config.toml
head_dim = 64
vocab_size = 8192
activation = "swiglu"
norm_place = "pre"
rope_base = 10000.0
rope_fraction = 1.0
bias = "none"
optimizer = "muon_variant"
seq_len = 1024
train_tokens = 149300000
dataset = "wikipedia_en"
MLP neurons of a small language model. Each row is named by its layer, matrix (gate and up: input weights; down: output weights) and neuron, and shows model dimensions 0-159. Each number is 128 + 24 x the weight over its row's rms, rounded and kept within 0 to 255. Numbers have three digits each. A neuron's up and down rows have the sign that makes its largest values positive.
After each neuron's rows, "fires after" lists the tokens most often just before its 100 highest values on Wikipedia text that the model never trained on.

L5.gate455:088113111116120143122133091125156073160148138109113094144127121115158116171101158133123125131115150089113107155134133128115157090157172105129083099089128145162155109150124115103119063153133167135127140140136093116114188145122136153133123153106118141114058099120141148118171138111130147147124094097029147094127106157140140104100118094141116108134131138115118122116142139119142157160137144110137095107119120133139129087091135174125131107100109110139128156139153134133146136115104113
L5.up455:112167128100120140108179109123086110119114133195122086124123122133095138129154128105140167115089131151146103162155084100146104137121144132161140103114151100105170143167151118135081133112155097153093140127138121165115132123078097109142110092161099148153101167117116138069121113132103146121127158085144102127121140150140164138127115106136125177113099136180147092127120159103148147123120135126129100102154138159137120152119101147143143156077127115099110123140095110106102128172115137
L5.down455:150113109130115097175135094089094134167107158078098123123154111137142136134091141074124111099118111183138122174144119131120123167119119124111115127103125126103167153157120114147141103125116118173189171133149127145104110124124161073149111110097118171113141105179148170107093102104150155133155151128136152113135139171119135118161139103106184160134133091133165066152107131138127126125155152149122137108094125119129124150091121133134132138130119093133137145118125152083141126125115129
fires after: "2", "1", "0", "3", "6"

L12.gate432:105135130138115149111123137075100096111135154085092125074119115122110145110128108137092177139131117122132139141122133090149128159121125122138106108103157101116135140141123095119113120138116126136128139150139136121083130103157127152111096103160121092126143135117142120121107122162166080131071150144129146170159120137122117142137081135124076126159098143127101146149132103142137145146144134095117136158083096156102121121167154148122143138141140156217122165145148152119150044132171135
L12.up432:152119161118145152136113140146105125168141149144166116131158108128129140112133136116118131090104136129179163115143130133104140138154105072140132128142104108111147154133122134142193137117113113156171173196180106129069150137146120154140158122125137136167114177157161129130091092166118123143109102126134130151100186137132123110150130140145099129120146160134091110097123155154148138138138093178158140159129144126104157154120158144136132144132153157147102088109098130149156088154112150
L12.down432:145129090118103121119102142136099140158128131138159149150139177145166139087127165141156115120131126090174101116119136088116081085143178135109164158150110142103135089124131125123125101158130134130128098169181091133168163147091156118117110091161128128113113098127104187111123107140124185113164120100074174127143116104160124100131144132124104125113116144108117127128128119128167158083157099150150124126118132121127123127142118132132155174158135134121139183086114127127118097100137120
fires after: " "

L10.gate128:103108163073140139151069112160161113130147105133106099110099182148130107118106119107111120123126121075098110135101129125120138114109085170148159165106131121129137102123195096138140119174146132148098099150103108128091106109116091094109098128107107112099134116110132133135124128107144164139143180122157132129114129098132113095148091142132087150128100116084116114124160135106133140116107099065176108128111158129102128117098095088125143136133132116092126140112150134146126124178151141
L10.up128:082126150086125145177161142123101125125149145116137151151143139128123149159140151111142118168154149129120115110138100172141105151120129090126138164071131149128104138108143093179107096148134105109098126123094095116139116088128147113118144131165085133123099101120057093136130152087108104126120116139118160124119105111110121125133155116115131139135092128141104156090110130101117140131145110124107111140104138138095109140141166135155124097081096127083060181128169139118139085110098159
L10.down128:191139146111108126104135089166107130154128146079153155098123174144125141122111126118105096141133109137145140152122118148169095181166138142104136104123161186094152092109127140109159131101128106169140126112136125141142111120157131120098128100129136134113128113146142153107119123184101108110109150152097161127123133132117084132136125151132054094119176057126105107146141146103129114111094137156154147112126178122112121113141134125117105140093107136157097141146106142110114146139119180
fires after: " ", "1", "2", " ("

L3.gate171:090132125145115118132125096108105107093125147125144088097127135123110123110123134161183157112152137129142150130127079153103108113091154130119132120136146151132128152133147095144157109144155088165110140102161093100143153126172099074096126178148142128160119115146144154120068171133096155109121142114104138103127139160141167107174129119160142191130098146131167106134138122084133127099140160122119131151127110190128154097120147108136137079138099126166130125114130119116126107091109092
L3.up171:090175109153100154138121128142108100034130162125128132109131132141088135143123132147181197132114112120115116125093092137116105121130161107150110095133139140149101159159148110152150106123160132125133112107174132143127140143127126129117149143144129152172119100153135120122078156128113187134115129116085124110128147158162143111166112082139125182118089163103115103121116114107117114123157160108116147150105098156136158086146134122142122124084094134150122133152128111082114136136107116
L3.down171:114146168124117097116134070096110135085138140119120118120130163118139130137127116144125142117140133125138122128143101132123120154147095129152135141121153128122149167127145086139129138152146146169130117088153126154119126141157095106103130156131125076107145113129144136112087148167115183053114123138140159119128149174108150174130065141165115129106076105096158104094164102140114128132134156099106130110148128122196152090115102106132146103157103097157110148128118116113140072099119151
fires after: "\n", "|---|", "|", "|---|---|", "end", "---|---|---|---|"

L10.gate424:094144101146093140104133135084118119110143116108143120105124142146136141131119145118119148183153132121152140090124133112132110187144122082151134087136155080126138120148121159099134088110100139160087134120111115098133140122102114081085162126142118143130135100130136105149148152138182102136105144163124149107157118150160128088158114112134117105139084141118147132104121143150159128078179156190087108161139081148081144108149133109095145140118114174113110137103104118145141122141138167
L10.up424:107097072128089125128147098194096125109142097133137140086158161146145186138135126125155119138153085112134138097079125086142138163148113097125139112121142090131119180155115142103116073113113126126153145099135090148115131123114089120088180130124093088134116096139134128113129185139130107121104124132090121112123123168122139141137138144155070089138085135143136128124105160114140100087128151159102114128133093131099116085157141116102133131140132132126118110114130129156129137159157144
L10.down424:167149135114114128142138131144142140134129136102090121150140146103174142141155148131098096138110153191139098104090124131142118114133182131150143132146082128118108171120147129148112155142094172133113103109142098142093105090091144140113122163151080107141139096162122118101126101097183113108106159113110154084108188139111163110152116171127137159099162141149121087158124083144121135166142129128145138132101153104124104135135127142170127143129105144107154160087131112097107129130097150
fires after: "\n"

L11.gate4:124154153128075107096110160138131094132105140087147128100140119144113159119143140123120117128110145117160150072136093082148116121088111138113132178122111144154165119114111127159151124093115137070109105131098124152126103127118180119112131123163123180149137120161084120134074134113142136093134120118135142135117106130136112114154173141116149114086146110151128131088142102132097117116101144083106118161130091140107120153121123107079142106098150158145180127134132172135056147121145118
L11.up4:132157131120106114081131142111092150146143111119130107118143118123088160104123134146107102140107112110102119066147108086146153158126113104092107158137119159123150138153114126111119154124130168095103094104127082127137141127132123128128101155110109166124154152106095120151084138131169134109107106124145149100120096131115107140189154133144133131158164101131182158086170131113074115168127126093113114178137123124187148093134125072088131117105120148145130111136151163150109150145110127
L11.down4:146132155142167114125151158117123153138108189154165158104137139163114097163119093166091111143137127167106107101096103141141139192153056122147156100092113137148115101165114112113095106138121128115158099133138103123137117129116111121124109157128123157136124093108143135135113133165142116117138126120156155115132138104056128152128116103140137110102084110141118139092143102135118139110107162165156102132154093098145102108123137170130123140105125119100165147104099128146087144157114181
fires after: " ", "2", "."

L8.gate135:116084115151109096130162146182148123145117111116121138149142129082103095135146110128124122102149109133112088165142136070137119070137159112146135113124116081163146122159108162125106125106174145165097142143156112127096157158159154131099148157122142178122149132077119121113158110119146143145120111109143109110110094112088092134088146134095106133145113129168113086108108102150130096126166145129165090116138114128159136149175145120120134080121111140154115146164128120089115103160115121
L8.up135:080104120129121128105116127164131091130140091161144155129151111132114132100160168111134134105135116146093102124162123132096088162110138098144099125154131091143185123109099148130108126130180134156164144121149141142091152162106147112140157135152112131118136161145139142124115090126117114117139149122110113088103192112151093143169141148092148110141102088160109124087131137126131123145182132119148127144119142125137134131139122128180139120140109097068146164133154111148114053172099132
L8.down135:099100141113119137109106096114129152127130161127123110166122121132139130119132157142114112125153086129138140107145142146109066111155128112108085098127120125119131111166065136077133140096128150179102112113152136159092096091126146110133143133098095111112106159137142097050110129177129115135123083114119134115126144139139105127122109127167145108120135135063096130120179122146162105132153148132102147160137097141123125138152136078154101119099109132073116132170113118091144105120088124
fires after: ",", "4", "3", "2", "7", "8"

L3.gate173:073142140104094155144128160122106139121128144150115071115112124126164149088133179163125145157097129123121112057100124140116162127118166139107141164122145154108139129115104133125116123132089151086118125146175158121121142147134122153139127153099098121148134119148158137154127116133134099144126130108143154150115091122193150104135068141129093146172102134125088131110095140128167107153113121093080110127114125115115141136139191119162150152127158169165129123145169150119099121119125109
L3.up173:147115127112102168129149133148118137134153156154084119156152148152198137154130136164178103184099105119108151167146132155132181167148107142096111154131118109146164127152137142150148123101112118158101143132123131158131099135143126121142127103111146122145094131128151153151093115127111130107107176167106106105110113113137145150117158119093130148137139145146143117136123098151176155093143089144119103089167144150138170161096157110128120125175093124153140155110153175088131150138121163
L3.down173:150120137134113110123121123145145071104115159109145156087164127080106073122107127097111129102113167143144155127134124101157157131142119119139114094135157132138130156137130129099119168139163112103153146159110129119145121124141178147155129136161151142147096143148109123089131155131131149132113119176123121114133119167134148135152122151132161087118119092109124104148206153123090163072098131156158098090140171161135134096136102149107126136093110098142161142127081110119160132086146108
fires after: " |", " ", "1"

L8.gate136:092115112183123135094109131120117175093165135142128150117105089156134123081128137128080109144127085116146145142113148065151169130111125112149133139118167062108091110127151105098113110140156125142129122145122133120103173151086076109143115171130112140118106136149119142187140123123141128107104155134150145116120107128118151129135133097158138140085133134154139149117134107098131156117138155117084159140119114114165105143153100082121147113162095128177134135098075139115158127116115097
L8.up136:067174062157111108120134106133128143106120167101127118120174128142146152119067118144130142118122106135093130120100116119143112152123113118124152141178167110166133176161158131126137125077101112097158144138110119146147103124137081126131098133116105133141102117127121116083175163132103144082157101136094107093158129105141067155123130183128119148162091122155128113098141108108136139114124155111107127113150149099121151139131127071107124101117132139117152148129141119135107167122140116
L8.down136:129137149082162135169175170140141121132128135113166143144107087148108082173127110106178115137099120173137125156096130168162098134079114109115100141124123169104140148109115130134100097100107138121161156114139130106131093105123155146187139135084144153088150127139158128103131101114141166128126088147168122167107170118118124152143111161131071140149137105086131117161129126148119135126081107136138118145121131143100144114109107149090126129100156120122094133118121133157104124141155165
fires after: "\n"

L3.gate503:149124131111101166144109090118129119109100167151125105122154079108138115154104145158129080111132136115115120116120141121088066142133168146135123124136088160110118128127144108140091103134127186102143154157136112104121122137163137154148137160107131114122121152150137148083136146131136149153104144105083166106120118121160104103149119123094123137174110101170104164088138164130156149104118135111101177143126178114172072125103126140148128099129100141162117125066142136138124096131157141
L3.up503:135142100114110150106135118130132128146120147150130130137091093099130118134155186088109130116105118126117133132143117128117124116136159146176142133138118158156084131179146153149125109070107130140137109135138129187102147067126139131155131115135125114121063115134137131131127136102152162139131146141141160109150115154129114131145125112063147134089127108105112107103121101106175155141146162166082159125131102149171125184120107153126136106102129139189139168147082104144135133166145164
L3.down503:186115106083171125121148087146131124119146104123181116119132115142109121147146134098125117128124126186140129151150123130145128111120135129135109126145095133123120127132137140162148167080126130155107120120121147166116116103145112118138112118119133133123118073134119099156110124115156073144151161133130151161154154129100140086159158186072163123126155146131100121098101131103164158126117141153130164111160128144166118159134155162072150145110135078160092162171158079130124126133133153
fires after: " —", "0", " ", "1"

L5.gate237:137147176157103144149142125098138092126154125129131100138153117105158112078121145155100139124160104135118125114155132144097119119090110129158109134102137079153154155144145146145096166177142152144119126082182135149089099144134114118124157090124106154129117168140118130105130053139106094154136159115130117154099126165125147145184111149150151182122097105120104118103121113134147119127098087146121143121134123112113101172144128130147129117111105124127094161119057141150160103135117113
L5.up237:134115188155087129185139119126130146187170184129134092167125110139132120140111162196102133128156131136160114114117098131131159145129091153105074086108153163128092158104113144118147128157171168118132126163119131115114140127140151125083114102109125148140093148109131123111142116148130153130053126100140112123079148133161154100155124098121138148102146136118093132134127101162096122124138148129144129139149133096137123112163121133110161118126138127104096152105111119142168131146132105
L5.down237:151134125098119155108140153151133161116108138128127164146128178136161119177109138141125121160086143117101092117149110147126144122120092099161139148124136146157128095113139109135142096094148119119123134111157142157147136102154121091114110122162101088137140144125150111168090130142091114084157144136135185136146111145123155115112162089088155101162128180078152058109167142140161149127135140125148121108098126112153144135117100153097138101087163103121132129132132061156147127126140127
fires after: "1", ",", "–", " ", " +", " ("

L4.gate213:147115140085130107106108105119133112119164152126116148148142128119159148130132089120170143119141144123115120126141128144066134134146124150108175123143131137124124145063128119105104116159184116134110146106153189129087125122106166107074135143142129096137103072128112158104106132110122134144161110148173126137139190100155138068121162108117134127096116091136110092109098110124153142123164094145134111160139130114131123151120105146136105160098124133129148118111149135070122121156169173
L4.up213:088125136164146128113121139115140144136121105183146144097138077120104103151116093119107135129140107121153107148144109076123142166090129079117133149114152117099122141157123164131113120116130108138087109129128137120137121155158131085216126112107143113150156133129145082107094143112159110151078121085101167164089156110127071131135098071152115105137119172140139135107123138155101158148125130103109137135139126139134143146095181123105150135178141098117123151138124100132129133131137125
L4.down213:134101134135104116126158137087148115165146163120126170078143150108216140109126158099108151173094096125120177139104101119116116108173134144160138111112122109126159146103121107124125137156150102089154136115128094144108138132141074104145142133123163150113114140124115131121121122088055097079131138115132092111111100140157152142097122173095137122147134154102145133117106129143160114086124094140125121103137114128177158107135118079142140124109145145111083120126165136146120123126131142
fires after: " "

L5.gate311:166123129089189118198143120120130150137126123172159138123144131141135154121095134094152119100114113129110128118139100100094141131104128131129137160090149132159120166108152144140138133149130117120099109170148117127073071132087164099087151129133137096153120095161118166098107123144154108109138132163198132135129096160131130134159132135160119147139112127157153105114113162110180084112154103137097116162144135109105114099153114144143133170097143120106101106156141111099148145137133148
L5.up311:149148088109193173130125101126161131114132159130130180126126126120121110116176085115104131113147114120121144135171164104155102124138121103159100116120167126159125142125159128160097105145116120124122124128160130145134123128134129126128146141150124126172101129155143141165103125129138149092140138154149140116149102151173104132108177108164091099166135114109151146086068160106132063125149114144094135139164133085151141116136162133138135169108124136126124135104105096084172153083109106
L5.down311:118101114162093105136115148137127142112169125105174139121153135137131125150129140129137080132118135119094120152170147134148139177194087099137168133163106143098160127144116157099121124087111138105141136150141113119134121124116143168117146105109135136082124088155103072135172129118122222174133151116136159110116119111153119136129152096122150158100130158130111139154142107178128126166140135123123128114116119141148140154107124131145097121180094160117138123143098100156105163095139127
fires after: "1", "4", "3", "2", "5", "7"

L12.gate231:120098107141143112110102166132126121129116120088135117149127117127140130104160172140094139144174117121160127094122172144154103086116118138112149139136136144131114092151131134144102153146169124170104119150109110134130128098153159150100119087099080173156141114145103149160097106133115147104107139118140136109101075086130134131079164116104147142134072147084078121074120101100100113131137127173133109138092072132132158106110184118125130136126121171136138109125135112111099111142121152
L12.up231:140137104155102128088174146114104146109133131092136169141131139103135123115161106135128122130140102126131128134104129137163127117153120137137132120101119154109146109144101119129158155141148162138131136136159122162090124071185108137080124090096119141109138145133103175139121162140092098086071090111144134136106115099139142143120134151112136112147108144118099116126138092086121116152135138161157077107095113090115111071107130113112147104131117176119130063146173104151098159171097134
L12.down231:148135162122077092116181117132156152105147125140142159138124149129148138144151110091133083117140164129137160145166062087126131134174106131139124104137117154143167104145097105117131126122137149111111159145107106205128109155137137106149095140162119119118154143120162135126133139110135154108111131096138112097084110112126101191125132142134137136152103151116126116134143115151132156101126158087129153060143197137104104097159129094143156132110130125137127134142121107158099148119098115
fires after: ".", "8", "0", "4", "9", "5"

L5.gate308:156138125088123132141117157153109131162139122144152122158127115136105125097086117119132118160097083148117181092163104084151124102102110138159136155115147123131146120113124138122123123139129146136048137179131097117096156114088114129165154173114097131117126107144125133118093138141133126128112133140112123136098099096147120129130176094148118092123123104159154140122109102093143117112121096109124121162106137116117149159071187098138126159056147094131169105144120100147142156160126136
L5.up308:167152164098159129128177158163116137134128140126137124118100133094135073140134103144095159161118164099132142143108121118101145143142054105136117126107119120154146142146135146130098177141108135109098090155108113140131124115135117148121129133115098133128104127116114148160116082093109124109068167116108135154123181126082110183137149156108151158105122101118155104089125115107092146124130115139146119129106125136126118158094125124094130126102177106177136128111103101133167143133125064
L5.down308:139160101146130082154158113071151157165133168137130160087086094103126081104117110154120125165123138138126116157087115125105131145143058120104155147110115127162122149076147117122132132116138116135126088086096136080147132135096144117092143161098103131129135148153086102154110130103092093098120109135111128128104112117064097148173129116134135100120126126112153133114106146119134110106109141129182122135134109140132121140077099146145139110122133108160129140172122131131162116127092102
fires after: "2", "3", "5"

L11.gate76:131142130110126139137131115116129136110122131160082128114122111160150171084067151134097161125130119059114135153132128152100105107117120169133110177088107135138104155095133140145143123161144154113132111124114120138098071109134142106135137142147126128117170131129151127126087076137140131165103176135166074149103138093100102136132120144146126152120135107152113131179112128174133104112118123117109110122108154148108157093169157144156110169054152115123124098127129134131157125112169120
L11.up76:094061119122133086126139186134120123110138136112168140147081089123116110093134133142182123127095171117123123097147106155128094122075125163164186097132142117109146151116134162104121158130129103136175122131125087131108117137151111121119169177121121128115142144145172126160105111130123143090124118187148158125090147126108122114111159141103117129154104137146124093117099165150092145106152105116133182100115162151142139143113166148113118135141127168138152111132127120142148112117159114
L11.down76:152150115165129227136134157100137101125122108144108181136125137120098097135120106119115138109078082098084158153112134121096127128095192110123177160116138119125106150141134131143149093113138086137069130123128146132102094137139147133112154150113117138141146123105137122181147116148127164111119121141076098129074140128096111123111075162157126109130138141132102124109124099124148112124137117117125165111131148129077092085112135141128144150091124147158128139112135107145146131142115127
fires after: "2", "–", " No", "|", "1", " "

L12.gate351:105121097122157112109109118143137111153065114130113161085115140141132076121119114082091134139164102111118156079114123102124116117124082139147077167112152161119122163132145149171129080138161144186125116121164107149122157143132151124120111132138114108154138140159103153161124157108193129138125081105131130066118139145159118154159131107141138131123138122138142142126142138129069149081114160132128141122147070103129136137130105109111093121160137118149158144147145114137132104098138129
L12.up351:130117140114145112115136103124154157140117133152127099108144160126156158104106099067083113120117105109091117114147159103131125111158099132132159125124165170138120144135157088151179115120151174124144137118156132149140148109076155087130137117123159122123143157120096163143145134085154130143151134161200115138166110098141114173143131114187131089112133125129127163119128110098119156101117130141093137166153128098108140127088172100122104123129134149136124098101184113131107141158114102
L12.down351:119125118122105122144136140127068160146112141127151140120161118128163122069128098118111166122123113084107136129169086069080158120125122131101122104110161125119125139147118125116125138122127153155097154126141105115102139122130135128131120187114140141133141155120097169132083112117156113194155100091140101128111152067177126160132115153171126140121155123134124133120110115133096163114116127104098141139109134145123089156132107103172163143143122110113196093089102102127123104119107100
fires after: "2"

L4.gate462:127151108125138108135078055133145140124105066074096134144145159111137150125123127136155128143129108150163108107183134084120096126123098124142104125133125120192179113151124131121089134115147144103123132142132127165183090112115122152120135133143151129160089132138131164103101165111115138155144117157120154103106101154140119107146154115119124132120101100165097134095141111135063124100127136088155121120117087104151101131150120089096109142134121166137115143125108161134097096140100117
L4.up462:148147157155173106139130095190152113115122135138106090117138094125156130143163148158153112153127138119145130085133137133161154178109106142142102112139099110155156105131138096119142158143177127126156151149139122134185132136111151125132138118090126094117115137095148189104096134122112158163077156100172126139091099136145075122123113095142131076131121111129104122115164122145067154104143110099098104138120147144147109124140130140125112096102133138131101138176119130124124124177100106
L4.down462:128144131116146140130131151162126149145165126115148128102173145121139128131091129142139103145168107132123076111143105129116132124117177075137106166109143131173155144120115089094087127116138153139125146141114080150090163127113125102097106138132144144124080131120154157091116112119130189163092130137139152162138096134148129129101150085132109092121092111132151126106114126157103113135137180086136081122083120085158134174152153121117104146142122145129162165098141149142153098164099128
fires after: ",", "2", "9", "5", "0", "7"

L10.gate330:127157154128101160152168124142068140150169125104111151078152160140170173172128106153116107142097127106133118142151126119125105167121115090123131112133106119142152080156144106123159133150164083131149119119152134164119146107105109081153098119118111125099175123136118131108161105175125128163147145175138144085138142122134140097133097103095133126143118090123123117101133111130156128123159125132131159136116128150102177086139155133123121163107094128065096158104147134155125122150116163
L10.up330:121091105142123126117167156111145132127103156130128151107138156151116117128150075154091123152127059111104144168151169097116137181194125118112142083099173163092094152139115138136111145137081158143135143111102152094127105162098102146145172105128147116144118133132105137138144161111080125139143119120149135154147095141096109137139141132140100155142102146134137150130158145136133129114103144121100125143128134111160082096135139197140102108164156119138112134110136133134119168171105130
L10.down330:097104156132143159121086142108129111132096094152100105160108119143154134083135157138148149134130151119133128109115122129104108081108177136142166153180144134161146112120119152138137119118117131115090109144134137136140105169133170185121137154142104142140103164113171138153118099084092112088112145141113135121132097117103128155129125186155140093129165169120129126164102130128105147166121092142170093155124107155149145159089156122124099106161115120109107060130100147107130136106144116
fires after: "\n"

L12.gate315:106134124095099096135104124145118116104157130128074140110150105142107111149099096136119147142125053131180131092155132146095127095086128124128146101130130098126136122128098100121086154140107149147060132133129131113123135084110136128132112158117163136135122146112167113110095069120115108064142129104125127123153110135134108061112144188126099119125134117134124109160132128142150134114123128137093153136143092148137147116106087158131133109151158136172135113129103142168172124113140077
L12.up315:102113131133109095096128145135115141167152155132101150076130139131163110168121076143084118098114069097154145141128162144113136121085119167111144148116116080111129123143110156132157121133114138118094115142148135136133136087127136107154143152116123108151121160182114165161103122139154132111112077094146174138105122120127100050121109120136126078139121127109117092157106075098127143094101121136154115131090131135163151143158111131134146125139162128141087111127100132167116120144135100
L12.down315:141153135073130125129169108126123158093175144121139132159193132150128136118120120111074146108161130117130120125168106164119129186164103085102121134131110141099121146122083156096133109153141120149110105141151166152146125129148119118121089129145136138110118133158133102170098126146079152152145145091169167118099159131131168133098130159137136126076155115115112129102125119155112125165179174117154086127095151141132131128160103157138087103116138137135142140132154121140153096130111159
fires after: " ", " (", " |", " March", " May"

L2.gate497:067155136109103114117107109118137100141118110137055109076124158147121128098076132145105112136120117128093090131097146125121111150125109106094084131121137080103144079132118101126147123144158115119151114103133163132106120126141133114112160078141151042173117096169139111119129108134112113163103145165110137140136158143112089147154095127155092134089123134145175140107129143157093108132108134158137152132122129108091138158141099109130108110122139144130145128097137122145108095147141159
L2.up497:129158158105104135099127115124170128123119146119106173157147131124145096143143160170088124138116097101092123119128158122114120159151096115069106146137122103141151104149152137102139118100147150134144129163113101135116160110100140107147135079207155127148083117127120133161110143108104074137066107131100137158081094143132114153120130137136120102152142110105137159141117124146135133130123165128163155152090079104131141163175118140166099137142128116134117156113108117169115106159138151
L2.down497:094132101128143126153137125151133102152132110162142104120126150111138142151126139144154123122121086160144109136124131120111158104143105116129148144097132126119119145136095144142153103122139160107118146112121156126154111090136128129141131136098083173153165109105134137139168142153070090101158144129110137133127149122095145146149119130122086142089112147123151094088145118167142052131115119105079103031118127124126121128087114096081165111119155166093141158101176121118142130096115137
fires after: "1", " ", " ("

L5.gate441:106121128098142120180121115140128104133120115122111152130127156166108106136100118062121117119132159149130097172171126127133166186129183138187141103131120134132134162112140162127139123149083156134124141150120108145094132153093149126147146117155151107135108138156098121145140103138174120119112120180100143141143161137136186169139149097117124184141153128168131113144105148128151147112149134141142123110104127118133117085120121157149141156051138099122133097130095095114108092108140119
L5.up441:121098092107133131167141149111118112138090145138109115171149115164119125120125105059091148084088098134126115134170097142174134123166131165124147133128146146107098116137125147176087149185138148165148151142102157135124101168127079147159161140120106129143117155140112153120136106148126156173111116154104123106118131157139131131124134117096145080180115122161111106115088099123143157147100132124091133138105094145120146122145129141099118140108139083103119098140110095079120145153120105
L5.down441:106159143128105143161135130142133158147150127116107123094108155130110144162083113116131173128171128123102109136138138144156115107148155120112140090145120099086175164132114118105152139125097108157132159129101100134141155162130167126151135155149131118137157133136132082176107112119133152096101128173116092149080094112091122089126131149162121178118138094112126122113144092087133169088121185144117090155139132155129141105096106150116149127144178139095148101125100128156164111145092131
fires after: "6", "2", "8", "7", "4", "1"

L4.gate392:101101093110139123133125102106148131145114111161137112119158094117093117109136106129083185095175135122145118119149096130108136143125156116122124147173112093133135091171101138117115148124124135144138153117145141151141094115149128121126126131183128091167085124127098150078107137109101126131160146156155146123114115132172158084102180175128135142187096121105167121097142114106077143161125121133159147127106128150162160128121112100106085085144116096109110130131100148127124144106136085
L4.up392:102172107117098120167130142168102129105132100144159145125124105116086104100111144144161133134136095135151081083176120128080141132112100137174082127132157139120114105106160127159113119129148146166137151129152139129104122110094128125143138115203131107165129119138132094098134161171090131121126115104128132123130120120149124107167149186129130163137118163126129151107196142124141143122115125136125142185140109145152128156122137107114145154135115113129115123084132092141109079159092084
L4.down392:113096135161130118136121180111142119140110138164124110101153139146139119145164157159129130086114103120132126119147124123134170126158170166127151070163132131098116114127083129107143169112086107091100143146116174128141123109142137140099127137148110105157107127141103113131152128151107141157134171120209119143119127165108130138160147117100074143112103088100155133144116123117118103133116184116153096134154140148142146123095123090121131104138101089093100088125136164109158146092170128
fires after: ".", "|---|", "|", "|---|---|", " S"

L7.gate115:126161129093116172145104149139130119135143125104134086142145134091115127083117135097147131128120128121113118096133120121188129133101085126101091170163124118135125126111101140070079112083132151094041073124163137122121132109110126151149107109121123134093132081154141128132116143089121175114103086141145095127112139103127123090135194115115142103135088097140134128117111126104106151138117109094137138129108131100146139127142116134150127141058135152140105126110117131149115088128153121
L7.up115:116096099109165132111109128120133129116117152148191144116144106111164157104111121097137099148110139127143088112139120151135124149088121094115139092098137117074109138137126169128121129136083079141115149116139105135110113136129122145180140157110165119168151135161114095099083146082083147066124114118162137172154124131156110114107081119108115107092102154163126121108142180107151142139134115103103125173128154116120102125098120127092126130136113139121118088075129131114116103128089133
L7.down115:107129148108117135109158149124132115121144145110207115069168140110135121147127125145153140150160134122089150118121119112114163121117122116147154149096124163126115141163134098151125131175056120158144143175106140121096147118140123123134145087132131127131123161167078123116096145167123127123139120134114125115150170094156103154129114157087112143121119123105136085170111129174137171150118161131144099126124116107148155108148118167176140099100120129097098098093156115093089140092132115
fires after: " ", "2", "1"

L7.gate368:110096146128090148168096147143095118160087091121104150086139151109124157106149128120135132099170118105114130117125128188137161151149125146106136152130112144105138124164155132121133128119153195127109127145082136093124121118093138134137122109140110096128160088123155140107117138101156129114112195094137117128096108109144135108110141163084150088152090143138079117109132146076154119132179143070133128164101135117140138177104123146146152145153086127142112154151131122111129118160124118
L7.up368:118110149140151121134126123118138068108114107112130133130117136095099146119106131119154129150167117124094097046138166161185118115115149130117101119102168176110151144172123117149135142165109160121132118126065154110128142149171137100123118108143143141108105124092136098071126120125141127152134183147152134129126127125107078108114107162121107103144141122140116093141137131117126159102119133107097134134104136123150134171108153046128144130118121132139114170130106109128178109122093155
L7.down368:156118157131074109127109115106146125141122100135113147125108113074100141109124121117104079118123143118097151095085119178198093141168151151147148146126108147122143179137127148131154083120097140114136106115097125137139170091172138111096170124159155142110107100136158143124114122107137130149153146109128152160130107103166054142084149109118090115083127093162100103141153128140130163109109169103117140145122133119148122118114144140134118129113172116128140144107119151118128099144099143
fires after: "9", " (", "8", "7", " ", " Gu"

L8.gate62:109111137085156167093095160126141129090144127093103164110136143131115142161150149138112122146137149138147173109151173138137132190072123078130155159125105140084159108127110117120127094168108152145172129130137154147170080108122138129120136148079116169125155110141135137170106113094134144099138153116153126153144111149136134134095110118134127113158124141147144127136124154154104172126124112103101090138135134125111138113127168148127113051079140140115172140096102136118099119127124141
L8.up62:146124100116121150097085148132107105165163107110115156110134146149127100180133114135123118148126130080128173103148149137169159152119121145147137132115166138146152108164137108129118084136126224159154146143127132154154073149123129146154124150095100129131094111130117151120092126111137162156152072102160140110089111104124141136136099119134125140116114087112150135104155156142087155103133140106101090120121102160099136142100136130103094143157134129136171101121077131107122122146104119
L8.down62:132153119144150158106113080138072161167140153118147143129125152104109125131143115144114168132169148087104125082098120107173154146116164178133129128169103130146125126154085098147130136127118125131103154113156124149184127162121099162138098121135114162143124107107093126158149120145134121097144120122139059108101133147139145090101133147110151129182124098091156110120143128132152113143140137137114125124134124107137151077111166155110129140053127112118119097085161125113089139131133129
fires after: "1", "9", " ", "0", " In"